Weights of a small transformer language model.
Size: width 576, 18 heads of 32, vocabulary 19531, 55.5M parameters.
Architecture: learned positions, tied embeddings.
Training: 441M tokens, 3362 steps.
MLP neurons of a small language model. Each row is named by its layer, matrix (up: input weights; down: output weights) and neuron, and shows model dimensions 384-575. Each number is 128 + 32 x the weight over its row's rms, rounded and kept within 0 to 255. Numbers have three digits each.
A block is one neuron, or neurons of one layer that tend to fire together. Before each block is what it responds to, as a language model described it from the Wikipedia text at the highest values.

Digit chunks and symbols inside long identifiers or figures, such as ISBN, NRHP and accession numbers (04'000'685), SMILES brackets, and million/billion after $ amounts.
L4.up153:132135116095143161161122112134109119174126132114068103192138168142086160151139136153096152129116086199161146086178148152137096153149152157120099171081151060170098112142098142044143136135169179149126170125187148121162093118104120118119128057114105093145129150080119121158099111132159167135132163075138105062096103117099124143143152131146101137046131165108145122123100123129021145129153183133123124115173128159172112101135134112129138113131178192131063088147042137092127077103143175108149187107105128102175139138139081136115104129158142121074126075106122177142124164191145139134
L4.down153:084183108144097164097116175107197152089118153120102142158104194158063180113142089112102145130124131094124153132147159135088077156103150121170132116125153083154092122131124120139165135095107127123089117114137129180131168179134107170145148104118152134082104052126148104196121184102095147081062146155096170136148098165104137124057087148071125103146121130089105121092134123153099129139060113186118130080160157101076081106148184186147101074141115130151181069079141150097093097134139178103163158127112112180087069139082088057135074116153146121156126161174113130127171125131173057116

Color adjectives before nouns (red, white, green), adjective suffixes (-atic, -otic, -ious), and separators in technical lists like "Formula:" in chemistry, biology and species descriptions.
L4.up1787:130125181133159182177083157085097145127164176123124121174128030112095173103218100111056079158164104105115124077140180061133116119132182117088104114143110157173081108165108154115058142066074145146096135100199123082138134092133144095111140160160132134135134155143086160096083136117080106093110087130139147074137111165170147109165128078131141131171106129078178196092102157186154124110111110189112146097162146145094135179135182124132108119125153134090064128200142106118082115086168188131109089130167142106148161185128108114140145158132100068093157090185110078177137134141114082146
L4.down1787:175092124142075163125155131147089093185100122191127138123149076131153094173127086087095087171144100118142130125185177165133118049142130167160117140131154084116088145056085137127114097134118086110122111138119156165062133151144129145097107083138138114158143160103129122091125115141157142148111168139143126117067146083100106095174150140149122139121129139093136162103146111154150071203149159193160109141115166115102125149129202138183129112084144174166190097110136116145090060159079128127146108091142140143080152158136154070038154115126128123151124180107175122138131117138077121138

Cell contents deep in long pipe-delimited Wikipedia tables, often the last column: stat headers and numbers such as SO, E, GA, 0, 3:.
L4.up1990:086175108151150134166146122105087209111150122133182168163128156099093111150099110137184191112110120169174153181040154142119155149145076109123116160122087180086220128109109100177147129152139128096070083148124185065134150152143162125119129150123075094186101084136091115143080110123141083124117060214151112110136109125121121094148115168140127141104135075100199167103093162156066094093095093114125108137128078093154087109144127115101155114139117127112094135112147143148140179082122141113218130147185136153145138086139132093111147151146128173124111123083142126179093059126141119094
L4.down1990:183153199083101154161079109111111102111116147136132084163104102150109106155145125165173148078158104103085066073121113138123149125117141113049113092120177145141100107109148150094091144115143160142111048173056104146084139137163143138177116116154061141134134113165118159157055141081126174114162135132116159095079086131202127147086103101103153070141107101143138089120136154161160138125120113135114130133078183206090172101117153133156095121150088112132188139126113102142128133193082135102110101070111168144136175016119116165132182095126151069115114135136124108126111149121184135143

Cell values and separators inside pipe-delimited stats tables, mostly zeros, pipes and dashes late in a row (| 0 |, | – |); rarely a mid-word piece like ch.
L2.up38:082082178115108112117140160158169088162126146133129131143128112159138177111095079091171154208130179145128147123085141089096102151161121165150138152116093135103110165146056115096109102113125084094131177130090123078137108134136098160185076146193066154068115129086141086100103097137130141111150168091111133146040104136118185073146098166082104141102125083100141149118116101085126149197128085175128173065144073126170128145129131172106127074125137121112173107136123118151102086150110135162140140200137118108058158127132131120122125158203092200127154091140118148177115097155152115162
L2.down38:131113127128171133119151084096098159153150068142169126147099155113114132099087220150116091120133151114149132174066134132161141167156144146134164102171115146107126076087121126148166155129111139134140075133084135125106137129149132081071060054103086113099112097182101101187132098145116143149175161166104095123196119099163123093075165124163097153132151143100119124098164132151122106111122099144183142137096129137126132133192154137155104127112025137102124161127136107173139099094145124147089121155149149125125074200152094123106101121114112112087113198118138169130108137104192153056
L2.up911:123099142135141125087164177172158049096099078161115093165078129132118099124168204175137164107139204174084142123126168125116126138161197107113144077120127108076080149160168143147097089127153059072074162159115147156139152138113040113185069129111136128193123130123174102164133091151157192116128040147185081088121098169104168126143132170134119099080129154090105120178119170128126125123178127072164188147100160099155119112115087130117141169102172112149158166124137129165101128126102172133140154135039121155083184105109184151089081113091109092133129175168178104140105100114118072077
L2.down911:174172168082090108072147078098073118102143067180124114110102054079124180158173166062103185135148180083183069095138144162140124154105169128155104055136163128096117081137113127147154047153121223091066186067125172086152106112146092108128116124152109104098131115101149176138131069130131098091080180117135097115137149107183137086124199121180140138122118110130147105102176131140154142154111089115092128110102112101105123098089187158135139137204080139156150089097112156156089187135131116121150085108102090158134105130120153079173168186103133109106148108145148089116190161144202122085
L2.up1710:136104124124123151106116169102082122106114134101082157121111228159146161118205119200140111116136160121107121137137099167039154103130116115132106137123174114144087148176054080127135140104182157164145121151148153078121079116125085148147079093129087075121139184115122121172110111209111129107119124143173100113182132161156142126061162145149097091069162150101161146088151091118143142158167119155070189131131112163123112179119130137126075119127128126118159170096152132138118086140142158120130130122089123081138114100111135077186095132124125135109121181118144129140105136160212135155
L2.down1710:145148162142079109096113138107123122199147088101164172183114128097125150098162111164117191099116112129132146115069148111164143122128075153102117176142134162108123122148097151119161166090143169121182165073141134107135098143101121145157157114133142129148133125107074126093114126149087139122098080153199071135165132098179130136117130111065128114145125087195151163071105141125077194130114158168223167110103205132095142105089104154152138162116104149094149135202116096109161133132139126115161097134122080140135129132091109080149066104089110103128141165154137184119103103105107170094
L2.up2027:136123129136174119133126165088118111061117100119144096139083111131100082179112137128124071167114160078072083103150197091160098039166124118160178139121161205151137084163101141156083089084141083060143110145048140149121094133115135127156171067137105140167139138123092106104129127130088178164128023132227138136108104115090189145140130150159054218100149053148115126173135127189134127141123160138092182151174195123072115148074105144096135106152156132169140191124108090127129143114137057149134143180111182118144140093112209127149128196061132105171115136135109086077089156131088146097
L2.down2027:147065109107079159199069114115108187120150184100114201130139070148084185109135140130102124170110111113178142099133100152131147104124143164132155143121111103146112112111146203086152104173164144136089131113106137150132174141158109140106128175137163160178096134143130140122098152134155102109077163116147130108122120153198167106090120168113144095112180120047103097141137157087162131074120094025139122158086095123125100138182115113154131152123142157134146134143135175151150155211138056107144178113145115116185131084115089177090163137072149033080132136112079170115135176150142150166

Word pieces of biology and biochemistry nouns, often the head noun right after "the" or a modifier, such as kin(ase), (ne)oplasm, ov(um), mR(NA), cell, pet(als); weaker scattered mid-word pieces in other topics.
L2.up440:154169113080175124092133120147111121114168124151119110175092153150118157124154176184176163160125148146124052118131149093149147122171127120143099166190107088107178113161139149141176138110069158113112104135123171090147128137098165128144138120090189139113116108101136210081122096132083114139135096057099192115139098203189168146083126091161091126085167147046099177066086096160120142153153184118143075132142127140134181145149056103102080120151109155120126166120152125080099183092066149145145124125126182086090093082120140121149189169119177139166220182122146081090158171092135164083
L2.down440:128127099122133128144127050162144125155099125180111101190157100095115165109116088138169123135156116080148166093088111149139144118064155086108145118147160149183099181092116127139172195180135182174110065159118109135124102175150092116146118092170057083120115172123096119140137127096125059144112137131146071121137139035168159078154121171074135180161172102165098149125130145119051157054117089129114196147134076133159163146119096047143098176075143118104078118089059143129140102209128108115111136094153145156113153185174100178185112185122128155130131047145119076184117016107083104081
L2.up967:113149127121129127127100122182139136134140126164134108157125103134083137119168142217122120068176105126116094090137102069186146103145119111087126108151149096133134154137212150155136119104132155140114163132131176100093065108188153111099109099210170140139130099155047151088141097085137148117131137168118099098115107139137173100149125149187137107120112101133069112140125164161114157149090093103116104094110131079095106168104091111146156136095175143146082200170138117103098131078070139121124104139095141154111141172077160154170150165070121121130140157165144094115110137126092141118
L2.down967:099063108116056099150118132160117108129124130082147138130082153145166159141140098084149151176081140149177129187118128144093138122133105104126153112078074121113137124113054092104143145164112061075187124116118131171093168134058139118150119108116141194102142112084184109164149118192125087137166134191153144156111134143180095140135134125095093144152129166142167152110119096074131121127090167103155126084137111149149108121129124154188206133134101085133147085068120137158151158164180100052157189170093115162098119120097111096141115108185153106132143154115165103104120106196101181133
L2.up1621:089142151125131136054133142134141063213186146144144129127103133134161153147171142100098170126140103120168140125155138103080087179099134124144141152200185125123158183101163131113136148115102169155151138124106145183115134091100138146125088119107155141097143156198145107101161103163110133175141089105132124104126086129138152147163152143159167184144113085101143075104099086158129086039173090141085133109125163073143148173096106126158128129145100156124098183151106137117129123131094104111139161093147100136108133120135098104117170144110054073119087149156138162171114206131090135121
L2.down1621:160159085117127092171153087202161120163126118134167086126102110120107115094129153162133127145150115134141129149161136118129110102123112167099122118143048116110149151141150147073119147142099147143092110180144117169183116165203175164094161139099118083142063181095113133131105166167099121170061182137100129119127120119092098143152141141130082147140096137221141066147105127118169176098142068116189203136136119112133131087126126120164117152122103107094082061153213147125124084126182146080097089130125127137149100127132111086172176071137142089161087096166145173148131131118099124140
L2.up1970:092155179104162111087124126137084072068190080151165105211114130118148194073149144115067144127156101147144114146119124132169118077096150109137109138121174129160119102125117150118119185087117123114092168130103143146163076106197160134155174132136110141128141088172073190071098099099075075137158098133158154058156101200168140111162116136118148062166170121096164174133154093120117136071121112107093124115157187073114179156152102165119101131156098052174109142164091097095160168118089169141131158150144099099165099147103151168186137175117082166118155146124121098131131189110134187129
L2.down1970:109175107110147126114101135157124116096124188140162156178173123166154169099111076141114168117170114109164176101136164179135140132112103088173133103150151153166134124174104156105183078118129125093116077114115141089053100160137091152208131102172109149118106142113138169186126134111078144145088134166157084177094092123137144127139141167160108166158111089052088069096115145162088138172180178112117164133195093117124112114156075072149102128128117138117096148094143131075173133156118172170107116090118141119141141159130149077083198116160127145125120109219102160084161071123146147123

Middle or final digit chunks of long numbers, mostly catalogue IDs (ISBN, OCLC, DrugBank, CID, NRHP) plus coordinates, counts, and scores; occasionally Israel.
L3.up272:107124132146069099095079135136128149157090103109156116142098127158106211130142191109086069093110174135117136053114184056133122181138110123125195112101117146150117108143096105098124164057076149122172178143127142135148151131090117107103183093100124098143190173120102124105157121098064177118096191162118127147141140064144086083164127103173155156180155063058085213138131150092126194123091135181161121163080156109156116118157131142093120164081143104122083171131097156147186120061121111114170170133131161109114125182153145158073155112154136075117141127150162138119148107127068129097
L3.down272:141058138138161131213104121191095114112083116050115101138144139105145125132132134114113100168136090155089163125087105119099128124153163177161129117141101106214106097157166142139092119141123135153140145141133118132152141169160132131161161092138159120122102146142155106085090129146181172136109119105112092076140151134111176130148103076179103124154110156156107158198133094114129124099103149132124126150113192117166100083129164102110162084148095090158183138141131136133186110141143153119104125127095093139095125140089121093121161119140112067191118126153139124105093117105189145172
L3.up364:152116105166135100116089105110107139177158115101120098098132149189090167121160152125102142153125153186094144158132135107171205138092098133064165097105128141130074097173133100137098146031122213163141149167108117087178089145140143127110109086084134129138155121106135096125119115163120122083135089110107142105144141125151165104144133110115153120163129075159062134106114111118092190087138114074174143159191132146110078133147116143120108166106174132128120093079159093110115152100158078107114117155058177144110164122125097141118081151151158132149064087145164156076177132115116092146
L3.down364:135108129155127174137123090068137168083155159158153158065125103183170157177172175187133145158153123132132116162116104168080132127132057143213131112146105146133109114129121134112113150117138221145108092138105145168154163140126149136137169139118082135136127139065146135063159105096114065035146190151172098090081152139110160073081091150136131109126119125122083184139068109136112177097141129122118208053145125138204164150140112128103110159078110151108097169120127134093165097124096231155161189111090120078086113093169134145133166137104143100155165143135150133135116133123140115134
L3.up823:118171147097123171118100119086095119156130133130133074173153105138142133198133131153039183131111108130151099167195122065153174076106131105067129073130117100070151125141128117157088122122035211120150139123154182131112049113114153123114113106163135152148166176144122142140111127160115128155103139129127113153104143193177112115134122092172112188073087121111135132154150133153144187090118150163094138138138155066122150123147126107133138171096128145131094090126128086136075150116124098150158152147139149145144147101133159106202138184165068074155129166180089153121094081120113126115
L3.down823:141169192143115090140189107175117135084169134130096158103071136129123143099141183138095181194095129122123070118096062123093100089162132071152099110141116133107160150122152163161107050135176131074140073148181094168166142137170093179106089150201111145077122050141139180121122138139134121077127119049115107102135109124164106078114149092183100124110110109105105135127100127054137115132132205189121137090141101144124136131172147101095174153088193144113109054129104131130156099130069158141164205114110100151116115134113098081068140143185109120159093157125156174156096098125114126105
L3.up1983:117172117150181128088150134100136100127132138126146151135095148185086192110121142243110084136165104138093133138123155107127159158077130076133150139135141133128079135076061063115105164068123140138186168189139121118132095137136099165108186203125134175156163126083106088043122107155059200078161178107134118115098150147121068154124125095104124114164164165141155147145121165107152142142121149134118117108181065182094103136153116098102153174145142104121112164068116174142148113142122067168054171168144153137118130172146132084115118144124122157110161114121142118095142076151122148125
L3.down1983:176091150146105138056137139149135096140191145094177135116079100145152137096105103173167123176245099113090150081130150106137131122099120134120141102161134113028172088084162117103075157113140149127129129160140143130093121139078115119073118114111157118141107193100077093102115108055105053115115170200118068155125139151165216166061094155206136147186120124179073129132117109127118076110127165103085096122144110131154121111066166156102098198130140105153147156060110134134145122121138160126100102088106108143118153124095117162162161136114134128124179106163082183137132106119146101119

Fires on the closing pipe or last cell value of a wiki-table row just before the line break, e.g. "| 0 |", "% 2020 |"; weaker on final list items ("and Milos").
L3.up133:089142132165136177097109093134141125152155151149082155150131142145106158117148130175143150113115163131167121115103083123164113165144118164135091132132141188112162109117147149186149138079185120155140129112109103142108116159141156144066109147082102192142153062129158142140090122150117108096103150134147173160100174087133116095079098109180132137105144159127115211171184108122160143159096136108121086169115076167090118066092134108129129060100101138129140091172109107148102127117124117142127076081127136156130148139145107113067120106125100134153159109130121108061117144113159171066
L3.down133:166137147202122141086082119154072113130117198116116114135185146153113119096127081178131096088087088105106149093081164118122128104080135172106201078148099124148110086121146208146108112072115130187134119117117176154102124119167101053141114134216124146113157132181146174125180103147182086122150092142158136149103086130098113116077112169157113045098105162120091101072103103140105131123136084173153115118097182129124133125082109154195136159123149098133148137117086129137120116167116152115110141080172102129129132137125120110133150113149048108143121169068073124128139147132118111090
L3.up246:121164203129182123154128163093076080153173140088156095138111153140126121126087114139126150110120199131098129080075136192142171187067073089144111176177135123135140126092123135172127138167054081046132128151075108117124123107121157124137078125167149162097000109206104156165085127120137148126135102160097128166107115164151142094133141125162083101162145121163145178082166134111134163099162103159172142126091149101155173012111104125079130103153100104144095090127155154119103082192113125167132101094070123171162136084123184155182134137117157144118157177115117133161167120119113116106
L3.down246:130147117103136121102111164161134063165118103112141104178129132138197162165230057113101164075115128196088101121076154105125153152165096140129095139095147135126044123177179127122036110109142173168120095160159150155151168155113145095136104144174133097112113153099102058051127114109135101109090177131125152127171136125136120109120094160143148183148169151089094156118168113135124152151182082177144111174137133104112181136121127158146112142168112139099130179205094078073141125185146146168113157128163140113107106138078109088155105130135138136139094162182212082160106094108096114100
L3.up1266:146087106155137100141131119098146163128102118143141189183112134085113125116131124117137108152098138115114157098120137153126125131148095105088190173110115135173153120172108186146147122120137126099152136135063160132074119131125134112140127108046114146149213128146127096154106087133142141110105079124123174157124042126113196082176079167102152122107138083075074119097077125159168101115117113175150158169180118112125138122115101124161142042156122123089155143125104102122109136150078119142129141175155167121112193035094161123077099091140141143157132077095177129068099113147155145102
L3.down1266:170147109139121174096164141110073144151130157185065137168156046180105140131125107107102103129120146122147154125120140178152140099122158116104139141173153101151159065109126135117098099128112171151120129109154145105133121111107140111129087116161142157130131122166111168118085047167148120068096074147112123194096097070174119099054175136157066140079125097130157141139128097154134134058122114123135142159146151166133104080125150109167107132142091135122162137156122192130159096150075166124192113125125106109148102118164077134091160137119155075205124199139101143081151165144093128014
L3.up1575:118113157195124065141179132164126131158140133105148148104166106110112117131118135078193163093083125195136127105105136150164152169174121116128121145099101150214141159116159133140153110110138079111159171123139161177101102134158103125057128129134129112110175149136118159119128161175136180128101168112100096055092139174141172129126155075060097138162122124133144174073137134133193121092097068191151099126085127156136182079169076124096127137080123135129078111147196109171133052101142112105182087070159164133101109146160102064143116083108081124117138147148114084102171112152143131088
L3.down1575:146132083132100126127107089157127083168142132124064115175133122104177117157108118132134129142083151174137108126133118129149150124090097146147142137120119143120117092195159110149099074109101127071112075089140037141091123105158106111143132094136184105115115110144115119104125095161124134135137184103145171145120177077182096085126132142129059140089142115148103206098107132099149173139187159121148140120180122137116123137125155140163135144143110172116131072135173156112149145158140108130098143160116118121121175112124122145077179122124134077147088077117136109143152168121156092115

Word-internal pieces and leading zeros that begin a longer token string, such as "and" in Handbook/Arcand, "uro" in Neurocrine, and "00" in ID numbers.
L2.up605:181118097149127085181146131147168098172070179133134093124161159097129051189110163120140135130152109155130087085104185139127123186167132140145177148130166092188120152067064098124155130131121127133094155104147142118091101147153123095097157081165090095096129137133107101146166213164119148116120147121133076125142132169109115168164168143117094142169108172106135137096081085108097106153088189150164133080118079123115142220101118118161127150164114096140149092178134146134090145124173163133115130125144135093096132153092127100144131102140137093123168117140089051149082167174150087056
L2.down605:102111174159137169178116111155152133147148164116123141183152139126086106130117177137153160092148091104138044144106133169122120085096209130085156138170119093093129110146066146119198109128168130110138084112153173218076175165191160134200119151130113132101118155087147131141112156215133167174088106073151143087109116092147092126120125117106113130132100135094122092106162152095110139134129087111127143121123154116156142134158082143081104137185071154137125114120148130108078129085172133041138083153132116164108177218089127143082068134149163101127106149172160130186156139136120099105
L2.up808:128138129155122135140052123126137158169133146090120112117179123162129127205159132103156133158161135047084145142155099206124129116167121131144160134134083059135138141083101171137138179127143126118148105153134110101107161170115187136099144181111124138121108163129166172165129158148142165050105097094108162084149098135115068144104091078128139127145119114138162148153117128106102105158103110112086121124140110115124094162155137120081132155116146196094106166139109137052141123165104080120129096157115125130075168135083122116137061060123168161155131112192167064127075221101121114103
L2.down808:124091118139122073152131120092126194125133171123171076119107118157147114120087107130103130147120085077111126193163153136101103123104093167159124159079129167115146106148152090137138135162163133144142148133106129085142134096104118194118127084157075162103136133095146118058137171145133151123131156119134107131158120156125137135094146114101171108132144132130167116106131160124111116111107159074126081161144153147137065114076143113110147179193101088095129138106200117113097127105127126104091129228102120145131186140111098131134058134156119155103108221180146108164158112113141080092
L2.up1475:143151150163173129190084184081116198255084115132127087170149106135109132133113180161113105114105163160148160129114160118153082124152096143112133141092151127095105086147075128128077134106175153125107139129137104156093076086113122092140143101111123120094111168082133110138088105169144208126159076121130068108144158149098100111195151143137076130072160193128169111107132157121139127165120126165137153124162150179106171114165120133091133142143130130112113161122093187115074092158117197150137128199086125118192115101154129142147095158138102132119123110164138124153051055109089085108
L2.down1475:105103225132100100134132127164151132139183168122112080102144114080119135085157119186154174165127107122102125154135193145180152092147068148069187134129150142081071138127106114084166139109153093106096154111163140124083162171140153178052152083137110149100145091126220114137116109094083175112150110152086149122146083085118090101106110153083152080160130097081125065119165127103122157127129128133153145125137109138113111137134135155083141160097110117176111170126154123137129135119114120097092123120116139144114153131129158108120113076136125096149155113213131158136116159185093150076
L2.up2008:170124084147136098125121164114095124151075138180135109195151196183196101165126135195074125140129079156194140119149171093152144175127178102103101178123125053125130152128139104134125152160146150080098170146178166129125121136090158165119204098082149174129171104151152118132141149118103158143136131132116097106106163101159062190137121136140087134075136076083118132128096148124082192098130063128144144104166107141137076133126114160139116134129122169156101099182100149100131137160153143069125162160159110109089155114131150132091129062110082126141086081104156116134114154146143101146
L2.down2008:111135159184150095130127122171109109086142130140116122091126162108142177157148169092136201105175128114098124148124142165112083150119130125092079169125119098208138135101152107140147126088170151150052113128148158135074081153148136161149149136115136121083129108114140152152119104126109113135085160137152126141087134116162128118140148078124125102131099120165059051150113181174107164115135155135146134089135145121111199141164108101134062063128126192118116154136149120109119140125153121108130110180145147175125173180130127128096105158184137122102161090150091061157100065129094129120

Mid-word pieces of Latinate scientific terms in botanical, chemical and anatomical descriptions (ac-ute, infl-ores-cences, fac-ult-ative), plus nouns like mass, size, joint.
L3.up191:138088139131148136119134150114143119145154103150156115149171153138066113028126115164107083109156136168164118112169121111164102113135108149112123107180140110099131169089204145101164176075093133149155148107158134205132080075108151088109101113117148125106126114146114168132089152149152140227118121120093120075155217185157130137106155098170141120136122098100125163129114140144140115089081116123149122142083123063114131137071136097113144102120162106121102204180113129105135078102122177122044045157153091138070125128113187098204131153144116130094113189124126105151138136139083148092
L3.down191:075080099133112147112143142146191136163145126095130133161151129156165191132118130100118145097163098080127123077121140116105092155062153157126101128122173145145151165150150173130097112089142095095152106138162151105140198123093142135163038145101146107135101149069221163116090110108185099106112177186130153108106121117113112192142157093084111154087084131145159141122120123092089142092095156167158228084156062146112102129123098174079120098128143127127064129135123152094189106158161108118147035131120113096130149083129139071163140119137124098143107204181164090143119104071057202108
L3.up227:117156063138186122096131056070108142150089125094172150116096111171112144132156126132106101141134183097097140077126120160179137039135098123147088107141125184106094138140164150152137143134138088140110106113136101101111191117168127161181151197118094134123103119165128114121097146165113117113099163160123144134156123120130117143144126109165160148196189134133170114133093186150140131103112145158098149144123148088108130192151107169154147098087140158145105148108155133085114125139169140100080105070121139091139072148116158126129165085147113122126093064111145081161198163107067024096
L3.down227:095157115108115136134079166150108118117087111122079130106126124168126130118059093103148097136149114088163175119167165167103112118112158057113113127131124083099114179185065090111135125130075147112119052128163174128136093116112135096124167137090129093161106106126163156156133080146100091139115146147148195067138122118151098088124108140133065095157103158158099149097151056131132127101130113139141088101119170091104145042131143137161133114096106146176110206168135102081127139125066126205139131139200147130129177116126085098132150176166149132198108146123066125097123110076171128119
L3.up326:151167104110130130153101091121116148140192123146099075106100065177148122069108176088128166112194129115155157112151092083143153099151141142112160169152155146119125133154152157195126174102107125175090085119061132162150050069137119132122148070156108132163121104118035169084136199168104092204126095139158110065130147136148148169099122117141177147126146051112174203111123226152125120084161096143107143116163111107120130147165094104119089123101177097146110152219112061141129109138062148092099145136104083130055116089154109138154114135132157154147091117163134091137121136092112103185
L3.down326:124114104141156140145143097172092094093082102079122102144120132171124125134161118208108170109145103091112131072150077145090111091111162076141158163160084099095078159076178192142145064150147121110127155142127161111214173149189159097156178123085112130169129133082113160061118104106148097125098153149143160115137094072127151177117140053084152140151087108133123125111111093136130157157104124087146180120187105176050173136130107121136093164173155097126087112104188144107163107154140115116140097173179158071121142120174086101102156114090171145129128118180163134123153101115112123079
L3.up361:139117116085174132112134089110191097186178111156080089128104104129143134102124096181124143110160150090149113165136150107162170124115125139105125065156110122101157152167185106119200109122160158087117087096111112121201062115074151129126081117069130105172125168154064205118090166060120139128175074144143126124128143172162137137155117120185145082150035125094063158078139132137110127069063056143085154109133111117109149180091071123154125113107123085165075157191171160115151120111113166136135073145103127111119174108163102112195156160114127160108181114128105067130115102113144087149
L3.down361:159101183096088143167147087098156172109083124122102158143159093148138121140106149096175167122113089141052125114088125155055140117102128163148157137147075133196161129035062202087157116115165022118151174117127123141020155113085110097160129062170137060131098135129103117137126190161163168155101129137176122175138059132079129114140172113106131144107100109112138105126092137132119093153174176096110168106073091126150161121070109085151155147178156147104150169125177160145127113122140082145170142190119114147112125095120125060058086137102147141107149112058127101142122103187156115105